From a checkpoint of a small transformer trained on Wikipedia: 57.8M parameters, RMSNorm before each block.
MLP neurons of a small language model. Each row is named by its layer, matrix (down: output weights) and neuron, and shows model dimensions 32-127. Each number is 128 + 32 x the weight over its row's rms, rounded and kept within 0 to 255. Numbers have three digits each. A neuron's up and down rows have the sign that makes its largest values positive.
A block is one neuron, or neurons of one layer that tend to fire together. After each block is what it responds to, as a language model described it from the Wikipedia text at the highest values.

L6.down259:133150115101134189155171105061140171132092095157059092149072122122106110181122132130144165085065094122117108143096129114101095160151130161109128123112118122122110105062152118190107113146138086179160155096172130099092100110121126197154148134179063131103115148119196151139087134159183188083
L6.down340:135152145099099100071152160172201135117093137141104125121122151146093136157142146087133132127125167111091128190103113089120093114128100127126050126131133189087112126154139152121191174112152095163067146201133127104104132127074127151148122127149119085169084114085083147139093163134083000089
L6.down486:137119125138113152115140146145150148135107079153120073193085118155105071149124127128130108154066126145081159126113163130187135133176156101157114156119057123112143150135134146135116124149101192178147093114133094112114151141182212057109191132136128105139116124130167095133094145158159240161
L6.down515:107145161109086120171189131090095117219167104127165163166089165129116096143134128185142074168120101135129120127083124165170093085159130146106067153157111082133133142098046135110098095127114131180181112109163101112187145082164178160199107111118145105129143095091133126151158161123129099121
L6.down630:103119151125192107188098092128094117111203092093105137147125135101101146156136095073104176135134143149117154141158144153127142129082167087137161089127116147070125174148168134096133101125116092203087154112185073122139163147164080112142100154121154130127193078119179127163132143118127057070
L6.down759:176154195121084092022078111157113160179123143108143112121149132097150070110143154091079117141111132144084121169112134143171139153132081084144063171096082075123123073106121133116093077156156129110063095123155119146134128108123146136188133136128198109100129061183138145088125154112127079126
L6.down776:150100119147096145124137126160145118097092089079160119138135155082125145129159165196131162102087207169123137049127073142127148115089076125154091153131154140068178130138094185128103103102124111135131118137131148128088122139112145128131111130166206083184124139070116120096099104074113192209
L6.down777:054100076117086152082156125159176152149131167199108115129162128085097175103089073157100142088088096198136135118095129119108161071136043117101139108121150103062085149053115147102108066100160114154133124135118129142109156142113116139080164112192092138129132091087115120132132130201125009066
L6.down808:117115157170156129122106117123185198167116149148150121127082132163162119151111129130168141146123069165056100171114113079149166119119121187139131146122091113085126128151091125127089135060116191143148140135128156138117107114131094093119116100157162162082163111144117182096134122155077098134
L6.down990:131125081088141092155187145161147111066134120158123152093121086142203125124137093144176155124115097112142120127123133147112082153077068106170165130162110145095141117103124156143168116099157123129132126143101166088116180149181124087152088129119113153170094141167162129149162153089095093080
L6.down1266:115114173171089120131168176186102124089159089127160173164131157098137101235136137100112137107129126149123164190196095082130138139100137086188154098136115101109167194059128206127138146176134117137141162114156106153099122172095148092126155171116120106143110163137139103149144109042101185087
L6.down1282:072067174139120150107131132058137102135140093130086134137110156161156127103128129122132131088162097180129116142153180107113122096101169133119130073123130138090185181084153160124107175158134139158112119167116153140173067125139116143063129087134063084151154114139177136043148101149114099094
L6.down1315:127134129114155131111094249109144115125162074111120144076184145140157098070104080117115111106086156130093127180197058163123065103168132126187148176108111148128092149111129113169138108122149146123153044122086150115172151183154105049110109076124143153131166106120111111120135151123081159121
L6.down1325:156033116131142116185121161103134178120062132157114109111123059117158100158116144098104134121145100174104103143117113146131151128106118103136132124072087176053161146140134121104132117102144092154143148132081125083063132186084156088194132087156102124150132113126161095124128158106081071181
L6.down1619:133149140240090183150091134132094174160094118120103113125138150169070172077110122142080145132155186114157112101137168162096075127120131175160195132159156181111141109135137151149165057121128161099112146111100195112130171148167119154181125098095124100155138138143099141111149075154108191121
L6.down1629:104194099138103133081112155181157134160097096105099212121110084183188103097077186133157131176136093124137082096089161134104059153166181117143095127086091099110157156078141134141099161089162157228164110152135150100111175206134193073094127138136068145142119140115128142140115102124132126076
Responds to: Apostrophe in contractions/possessives

L6.down39:156159146141115100107117177094129123098114116150163105136125110145050136198142094095137078158194153174180171144114076143132067085133121126119126116095156165161118133098114183073170083090115108177128122134120146096116137151112136131115149132075101138069160139069165071133130108091134106143
L6.down228:174101168064148128125142153053133106102140051152167137105144088125140145164108137150197133172158141177110182111168106188133111074137123085112175077115145159156132098088092117116121156089119197146091135183089107143156162166150137133089116146145113159134103152083165149147110165159100000131
L6.down468:163106113080131161117150147128146139221069170171124124153080093106147117194078153149132088153149097146127128097156152085028161080081157152155146109093161157066127120079122116129114194155082107147118074091105079175168100136121165090122127084147095147145085127116148183147088131120147188119
L6.down509:148166134108116119111127134078119140140104110197113155089090147116145139157154100130132157154105098162133140154111101135117146096115131135130107148103126129160096089126136158138163096144163157153115127154095128175141116123133103090094102152114088114108161134100183156163109117119072119146
L6.down552:155134077111135137156127129101142139111127106132117109161178118158134169133110118119097137096121162157122088112169137080132181122134094109112106123122164095131172163165144122166139146116115129167068149121166121121051124175121153166076164086154164155102121110146182126095134122104131046129
L6.down757:088124131141108114207104142159149234128089139129089087167177112098111119143100180117113122122145129166185063134159119154091103071101138168144163098076141169091104141132126084082100170132158118131104123114153121138148108108112156059101108148158129163175137106096141123186157155115122024147
L6.down889:135123124152162134125106196100131107167126158113127147133090129139078123117128085145131097087117095120135101111132079123139164129141180070089155130128164181141052148159094167076187129167164111104127115057105152182151152102131138157052102168108116165130081121145149128095137114079139000131
L6.down1097:152118146141135135142103164109121173127121086109145129116169145148134092140124169103107128115064136154088153150113141130075172126113156127160171096104143089169118157152135083158159157140084154141095132010086111150106178064085111167106157119183161075116158092116135121108146130173131204168
L6.down1122:179138141076116121109135129077066195148142116099139143127162197116116155138136141111068120114153170157136163098134164076127212132123104170140154120116143127113177134133075148161143079146122134044051162106140094128136156099040131144133171161125090085093123089126122128081110135122109141116
L6.down1292:109117066132100132124094108139116151099179104129159140193106182186150125078163165145119146113150157130134131096135127133216143124131155147160137121067143087105110126092173153080122124112124138098116111194127101172064167162065115091136091136133163146132106161083066135107116102112099101101
L6.down1334:130113105117177110149070176122113168128073086097137151149104104122062120131182092103149125146127057107125162102053122136080113156139018150168165127128088117170141108157106171144134062129172131118171086127124124095117093114157168130102163130137099115189106115104129163119106139144105128157
L6.down1402:185193167119128124116134158158082133105098099169114085120138140148083100095135192135108126107102126140109182156165095151162135091142120074100160081103112146119107166168119066147057179152108074086152128151137105151094104049104085109116115116161156109115122141155136101146149128152115174225
L6.down1494:218210147087167081157090152106102125124121158103099143183104156123104058144115142096107118075086162139084110117113185117114154055182132096127094094156144131057123126102121096110164148089118167113130136131122087182099116140121097108106159134101132074102093152191135150176069094073148059120
L6.down1505:107109125106141126088112099130114135138113166159089110141139145134150151109161133179056142160106144116092118114077102131087154139149201099144142107155163089088141136202111176180091100128142149133122072137143165174135147159106154140107139127108172107151085126102112152093069161122070092148
L6.down1521:053117121151105057091124193125119143103126182109129123163099101065154108134140136109140098182135144131128133138114192143113119104079204112135155146127134083131113136113073133155122085126145166101127103135139125160179106121145158112092084103127104155121132100069178135152156130154134202140
L6.down1681:134177150114096067145154175108170172137042123135113129144120146165100071102105099191134174152169152146174081120146132146160074104107118164109149126072158136131114187136057145132129077121123157138149133163106118152085129111104187087052143201121092147135117112124162136126166151159133024096
Responds to: Clause-linking words

L6.down84:111185137080109092125089064119138110110135128166068132071137132156098136156132170136104139157152144112130111068142141110114155100085151097113093204127096146087168092115097154152082133075150158094141113106125154154119129116122142154169161131146174141144176127084125113189098157093109047112
L6.down131:136128120111159103120120125168096081097121106166128139118171113145095124096077146136162089149106111198098149202117146131110122129101084143161181092126113125133090133105067132096061152099138097134100126147120104140098160131111116152161148096188133141164108124122129134117121107116113192099
L6.down256:141094157123125155112173121130089119146179075119080178060128119086080093110127088154104098153108095140106132161234129109118147124132137131116121118104122083069154106141114115107184121139108172127169132171153156154101103130096116089145138133115148119100092088123123139105146112122100000092
L6.down343:163148148171118074105107138150182142152132162094121101127132099113090120087115120112130128135135122136158119134163147118116132165130145111125118157105134149112152107108148122102147124174105155132153155089131135153144089152144158127190133100115168151082095126149110096154116148093133000148
L6.down372:135108109187159105142145107097135130115123132098098104128144147143134163114041152123118160135126145103147125139134066067084131147091077140122109156179181122136079187153151122095123107087106138120127140194098138077137095120119077112174068111080134209080167101151141187064099147099080000157
L6.down526:112102056127077099116169157160088128162126154151144130124126134063101159114108133095122118061149152143093153070112167131051135123121164141150100112156092123140136166150068104120205094072149176127100135134096103132085072108138067103085141161133188131200105153103126078081115101106135018094
L6.down662:130155104121135107137148073097084106160150107086176183142167136122137087127123158136140144105136164125130130137121111087148116121119135212134145067148104139139128074111148097100075104119146135144132113141151103122122102134115161152053085158186118103114130125192110118130080133112189000118
L6.down903:159151119143112125105178083082150164173119130099158156122110133125149162127129163110174063090115172093137146114075107081139145094096131147051142106116143179182088164126110083108170087174087188152105108134115098133145033200098098167136093137140093086172156157132153053141101124123143000092
L6.down991:157103119101108163131136146100112144113117163122077181158118162030085082151148150099094149144166157146112118153095125087104113120136106112131116169137151094073195122160114125137106168144128088164103188164127154195047170149134019117122144121177116103106114175179093116126094166124158000127
L6.down1171:164164136137127152152085079125168075064168091068140058149113162186146086114109153111135114159106163128169152095134082120139110098079078147108103151147121157114134118124138091044120074122096134144133150165095161156124115092126149127075110085179169102162137166152145104166138169109122024150
L6.down1217:095098090112118091146113103120132104084107150119152051169178123138118133085122094041183168098101160076111152137123118076070116178092121143132122115111150134129121140102144124115136130084164133109134109098096097147110139089156115117159151134145128129113096168101119159116119166163149114180
L6.down1254:145115138089112120136134122141158125071178169119164105167139106161136118164103145173176107142138131074131100108120133134092102137099103102100069097088091097067150135042125114104178112173136140195103108160120172152166142143150137121126087121145099194134091127130210166095141130090154000116
L6.down1332:108161166098109168111173158114112097091126119113131117131131106144122175121122178132142115137120090163128121129143100093149118065128148144125081125157102099065138137164139076089141096132156146142100180161130116095150148121133150113163084108112136107134150131144136180122118101139103000121
L6.down1336:100106121151095121171135196150136146129158117121128139099159120094107125083100081138151139114144105172095163144165124131108146189144135148166093112106136133164124140109120138126183126102126133099146159146147119120137090103130155115108129132118157151078147131126144124116094176125141000122
L6.down1544:148129086150101150130116175139135132088102172117159133191134151108142109136126114056160142102146157139085123171173098179153126131142132191119116123041192147078127153120131116114205092134173164094108117067084111103105119173107146103112047130136150106117147138183124115125134113064078069133
L6.down1652:136136130127166099093099090089143168111088063160121119118107119113100104136142129203094193115144158135123121127107085114141137140123096141122101112043077097153135117080218168195070142132099126161101112172143130125113109086122104142066090128118140148127146111113037118158101103125140000114
Responds to: Section heading start

L6.down56:121129124123104100216089041123093120112108173103145092102165147095089183072137108152145138077099180127152174080167114105143179059125075140146106150189166131139096140088155169097160113163122145168134112129156151114100111149122097064049197112117079170086135138122157172084129139124140224094
L6.down420:115147081140041114147149140198185191174125148130130171125167152183150086114131124159115148119138101050107179068131140121144113128114163141155121203092158107143166095204143118117127148100094146097119117110096123122070126144097135166094115170169116140142103144107093075115160123150152143123
L6.down502:152111116156091151182144126091073166105188119136139167098127110093156138120162141110150193127070060130107079121156147109141096136134121146194190132127183106055109137142119169108144174130129141065153164129163116109134063095149073146046135112174077144143131122145094106073132131146140054138
L6.down525:148176103079128139131144118095189115148128124119178100129103138043123198155123165127123118119164111143168115104153144129169117121126143124103116163145113114123126060135150159169167130119106147114087189161216115108072070160128103096007083095089120170134151181106106147102081158118132187117
L6.down568:108135153091130144154134087175078118163112127127108094122090153063156120118172108110167104094045123082149063132115169134154162144096134120082060126132127113192094132141096119149095104127099046098124162137083106116150128148072164149085031107112086155126134081120240090143150166158166167153
L6.down591:143127174107147099131140126130165032092130126092081164177046129093131173125168129119115109067100124118076176125115087153128138111062124074110156135140141109115144108115129148107150099130096077127159174110178144068117106137036141075077086154126112110135129167140049133091145100114111057105
L6.down669:141086159134199131143134118124111072148136198162108141127145143095103146142136093194117098107151127113098132142136123111085122080107129134133103136103116142130120154126192158075162158161166150148145135109149137119133166155086144106050156150098098139079160102143154111085160170055151210150
L6.down906:139134092133119162127138061121149110091141115154162136131137156101188121136113098194103118100139152148106108129149139116119094125157055103086173054141107177154101054163143193175094119138078154115087093169147144114094150099127068086127169043129161157142114176078162111147088099125093255195
L6.down969:179114175136149136157087088132113133108139138106139130163144136145057113061160131126092122139147096109129134138119132184134135116104155104175143150128113139102088114082153136168159109098154185091094141087137143100082125092090125123064097098098157120140091078196074125104129097120179175117
L6.down988:132114205124137152116130149135127121146149141100133122100086151099092187112079101158098188075098069118116109077163109101073124148116070140172159123152092142106156127128151120117070126115105110124115186140119137089140133114185083091081168138143138076097068126165104064137083171123120220144
L6.down1042:108140141094118157046118127169141112122109148111143160110093132102136152155126105088128101144156145126089152132095081109114136163091133124120188170094160109144120125125125150100124107119090117150138118160188101152134141103142155198076150097163054110152098107134112127173103176074148088143
L6.down1253:122170152163155093097100132161135074076112124125164185109159170149097138105122178126149136087123152103145061144104131114106117124138107118155117156112017099162098170149148165133124064151119138173119155186148118137136106136128151085074092075149116135106150093174160131119117062080137153137
L6.down1401:208124149123136161122216130152087106147136114131204122160114136054079214152139100099108139086164114139140110132106136112117123124144085155115099146091140140094103128136175098119133087100162123138110146156182118119096110157102111169118104077096111100165159152111096094178131173072193073138
L6.down1429:089105179069155093098146102110136072180153211157159148137108091095108076125161156094117124117103092137117136128071098146113174100102132175124093160129143118104155090205142194110164131161077165104103158123148171149091169185107129123115106107177113172104124086190162099074123138109134114038
L6.down1647:095184209107141132115078110077137163146189108098149125180121104134096092120101162141136104102127177139155156148098072167162089165117089110128051148110133153121108163116127113089132121146151180122154152142088219111117104139118069078079161113141095127165144100076163126113100143126125208110
L6.down1648:095064085111130148132066155158042176075119124135186120168116144180148177154160106089170158116126147128103154156121101184114126154192115102144169178088155105168147153155078101189193110156069117117132151129113120131157154182096109166118143145142173128121116095137109184155104164149085117147
Responds to: Coordinating conjunction in noun pairs

L6.down20:092148120107134162170106106103119119105112144144066150142124104141136152148107077067148093140170097152133146116174118079144156177077108135127184154126196149100080159162104145140128128083163125199118103096082107098145159146094088095151108144105136088124105192188157111058133079155149042090
L6.down43:176075174055155066086104127128193136117109162129161165139111102171090097159147129149087140180132167060145104147140117151129177145144162240157069145160062168114117089156157095099162121142084118074108157150067120168131127137167067110138140128104142165100152128128102136103096148129137081106
L6.down94:102120161065080139076106056126112079125169071107179173118136156154117099152093084178071088155126137195131131167152102167180083093119097192094084133156141134124126153150134163089126159100105136164106127223172216149100174120154113114146122108102188159104092099116143185152055068169141178144
L6.down189:128144118101156152143156122137119124120060159065156177097140198105062115099152155096103098103145113088181150108153135150114162152143150074095076112143113137109102127124114153107101131141125106125152089119168143125078148099127116118083125048102124149159080122124141111119130146135172159163
L6.down357:147104157108049140178171137109121140134105131160164132141104098184172156144158113140185110111090184149153091074106059168131128132114044147106129115089134108164164109072121180122173170155122143108069080194108118171139099123082136076098142134145125131139144113123132074134131154123077067146
L6.down394:115130104109161153054162110128057115146108101077201083116061160029150171110120146138075141146056118133163140160119170120073145141171196111131143096125094145096129072162153135148073138084070147168140208132127140163144154077166117180085044038153117077115150075148134118132169179140160188113
L6.down609:135156157112170171136075093189127178147096128126178152105101089152099138069166146138091095087089225116117155148135100176141114157143126078131163136182157132151149096103117078104105162134134183107159129133147098105193131118095124084118202167132187107120104112123139108147136093102153183093
L6.down640:105120112080048168160169146154074116109085164128137132088088110097163121084063142113102169103101082126061137154124150153166169144116125090169165141115146100097085107089126109091127111109130157062155123194178047038076087135183139130130099123116078088068122111086086101125108089105102255073
L6.down970:122075099103087106125174142130169162106152161127165116215145074060109074102163127188153089137104123112076119151112107068145125130102088152109097137159116125121147179119145153108161106167063090099163178059081120143155167157179100151126165156167179173079108108136130079150153160112089107049
L6.down995:095112101096097151173100093130124160120117133139174142138179109120109097143115146113145121131083147122099109103173158152159121144167156104126096096116106113109132146073149085106105125137080097086154123192097154137107117136127096137144157112159158132116126066139139049122110157128152084087
L6.down1218:126127152110150151155159116066166156105112156113115104100122140097099183146106047150128128125129070147110083119094126156164121141055096040144108085176129149103128117164117138128138135055091103145127176124144129130185117089169184123116120090074143095077108155104202137075132108179138045111
L6.down1364:161115146101134192102103155147112094135121135118165150113166113143157149154119126155104125136065084103144181141096174169155084130081148146119197143148104146172195109048188136099131151114086143122110129121078158144097113089105113108074103072134163122094126125105116177149125192143119122115
L6.down1453:124122117141127098139128205119063078066110132084065131094102084133167099102127181131117118151120048137140139165104136154123088119136158129179108143170132139160127095099097103133095134091138153136126031123061143192151111108146087217184124170144092106159121103134111087144114102161065071139
L6.down1507:155110171097141194105151089104086158183122100083137117134136096162200141116134157100146132119130100082105228161115110121131063067163139143051134149142134111160084083211143214084120160090140127127159139107137110144153072128160161116112165150168082161092117150147157121134117168162187146108
L6.down1573:066122141169120110077149090084093155126175184098177144126109111130140139092135088133119109103106165131118084170180153143097107148117131189098111156151133141123146143128145143114124115131109110113126169131101125052126103077234178078116097094075189111129159140181089190161042187058167060125
L6.down1724:155170104148118133121150154158131112182095147171139146149144129078139185081150104144087079180093126114149103182085111170106110072133149128090141157152202112169154165162132052084166126062125109175122080127107151142153232049086138149145117087170102174177157111171143176129121136113141039121
Responds to: List item separators

L4.down1005:148139107142079141152110187125143127156096172039120100123139166107173131087173085074149131120133135157137099111207198178168098124111082121101122151112143138116147143119141110133145132075123111132128091104119111167157121106116131136111092116128107126136088110130150074149130147115125135095
Responds to: Possessive apostrophe, mid-word pieces

L3.down160:156122078114174102120086100174149146048111117142088130087115071085128183178134116134162097125198124076161102120146120130147182195121132140107144107144095118168089133157124103118144161095143154187138107079105119061149098120176112133086177124130144126090119118157134144155176186129113152093
L3.down305:067138129116064130110145155120160156132052112103120114076113137129097104193141086170125137180132124158107134118118138098079070107205116132139137132202120148123099128143116127099146135149087200060111151159110183108113083129120123158133170077090123052124041068130038146104089198131154173174
L3.down427:089193108171123147120136128179109199091162066132108103091167114067172183102109110103176143118157116195142133143136128129092171145158087126116145139095108122112178144199107164135169106130099126117174094118139132106162125084088103078167209122114128146093103117150142177126111081111109134134
L3.down586:163188171109152125126095140145128144163180079101148150107128096190161152142151074145118107139145158075132100188119131140161145127145105067113123119095074127112128154154123160145159065068100140087136144092069146127098070131148151084128143091124161097131052065094104092178176091174058088147
Responds to: Out particle, closing parentheses

L4.down1139:140170179139136125050112065108156103137148122057209100086152112050049125124164088102141151100065085146047093088080105127150102063119141155090145133135108137170096146106129089111133049161097140163164128109092135145100113099158182110128114084124123116166158127150065125151140053058104203131
Responds to: Joining word between items

L4.down1238:103080134090117140098156107141123070139151077124142102099154135135089127166131082147135149144126125107137138173162086091136120110157077163186131146097120125150134161162133148166112147144132087098118195125082123106095171106145146132112189056158091112108117175143116145102155204139114018148
Responds to: Section heading opener

L4.down305:142141105103082172093116105128106162086077161146110107115109147086100143085126139135130103131158115058052104143124125195120129190147155143126179157141086159130123091132093123154105064162154181160164147109103122099177039168100125103139190080154172146083145164150140092131166084162106106050
Responds to: List item separators

L3.down179:078091114115144128064149143173101143157147211179129172141146128035113148095118134093142092130102127094111164086130108142120086134104157175126097117129122102105097152181152111150186138135104125179133179136133041077113156126152094050148137077108124137147117119194135063129107111101130216131
L3.down217:167171157127115143115106136097168147073095118125088094092109087073080121127162091132069139090142147090140143081138127158148129150117131114115164088079163140118110169170103104091126175108063177147125137159121103107105081108075102106085093086135068082215131155142172070136114057148184255164
L3.down441:107128146094107093149154094071070168172103184136114090096136081086134114135121165139145128146109151181137108152094135168142111128100168107193110070182114114135115109110106127123131123125112160102079131117100149133094070120089094143119125095138142087113168227151144099127125131132151163132
L3.down806:096077134090091128124127132156145183125110087110105149100102115124164132132148112164131133116143102150129146151158115131155086166077106146125101131141119110117121112140146210126079092164137165033107164079127148102131151073099105111068118116147103114145120089171149080122132119165161248153
Responds to: Coordinating conjunction "and"

L3.down682:106116158102081126150112158157099139066114109038096146106167132123123095098133151144138128182114119165179124145083131156134150169145096175137084163108125141108154090151119187133120105057115125118119154160136167165089159106187191127058123118134133158102173160163161104127160200191107141117
L3.down1135:157084132096096148154112176152130074147140171137109153126152078113098154189162119143205116138134158079083140171164164132078141161149115162069111178112129140148170119110109114088095127143115137221148158150143161098096119100139095129132133081141137069096067163155137114075145163150195043135
L3.down1155:109154153157114135054137108122129140139136102131156129120163151114100139158128188165078146155147050088135095169065083147147109151151114165156074118133122154132167121123097134152153088080105092089121134126162133166188094082091181116110136098144100132092088134112143168036155134112172066161
L3.down1514:161118149155160125139174150068167139128176123111114140184159148118148170158119142214149169108135163172162132129103160154104044073102109098129142145142144121128108170179128144115102084101170161174110172137138105144138187145124087106120169209153093144120067155138153129126125169120146102145
Responds to: Wiki section-heading start

L3.down255:132175127167188130174135165156148129113122088119140125155135119154129088171135103093072119122191154145138155115209141173109154174118175127194161110157132146068165157154127072191123094159163187115120157118178083120123162136173116156077127095107093123162151116129116130166158133142144047129
L3.down539:131156163112130065173122112120113144128135133168150119199110133099134146179156156177092149142133165174085203135189130162121120118098110131167157144110155156125082138116123116144126113139138133132138140124111070134106090105141115158079116149118164115107128088154168130141103092167079099125
L3.down812:128128183129124108123134147132123121171098107112099085113178128119108086159127133094131062116126173134119205090150136145181120157124087099186121147149159098086150109096131092151114116111097129162164090110154115132091115117096166100075110133129084150131087121165146100138108102120112020096
L3.down986:182180112094178162126143080072137135117105124133133142132108127140193100115160159133163156135153157112157143066146129067091174114136152079157142154119180112109120116089105076149139174166080132107154158152081087128120098125151146117151090160160141162197128174136124146098136136183142069130
Responds to: Clause-opening subject words

L3.down156:132111128154097157133132173185132116122151160184075119142096158072094153167145105132149159119123199149122126105070129125073185097115139130104047169096098166136131094108199119091144141080164130200082143131146136097110183101128095108075155108100059131072129099149095144170109100118097115152
L3.down451:103129153192160167100158108190064147103105101169124109135132166167092120096137175086164128120085088137110104104106081128132159161068121037139128067156073105176053166109156116108122138123088135208161110150128068100161201162178125124101130140130110156138155112154076154167131121152124133196
L3.down935:144080066155114141116143142104105092167195104131099107169110092169164188153139159124148117065094176084121080171140059095131149107177109089114144119154128153102197150153112150072079121107035114145167089119113133158119149164117096149095127122117080150126132113105118135162162148102159164147
L3.down1158:092120129126104114104143183206155094173154125191070151160128121103120188161069098118133140125108088159090124108130119171120141129098110168153140158132136133140144169108178071120090087094131131222092157132104107128097156166096081137105222127130074161112079121141103150139140112111102064140
Responds to: Apostrophe after words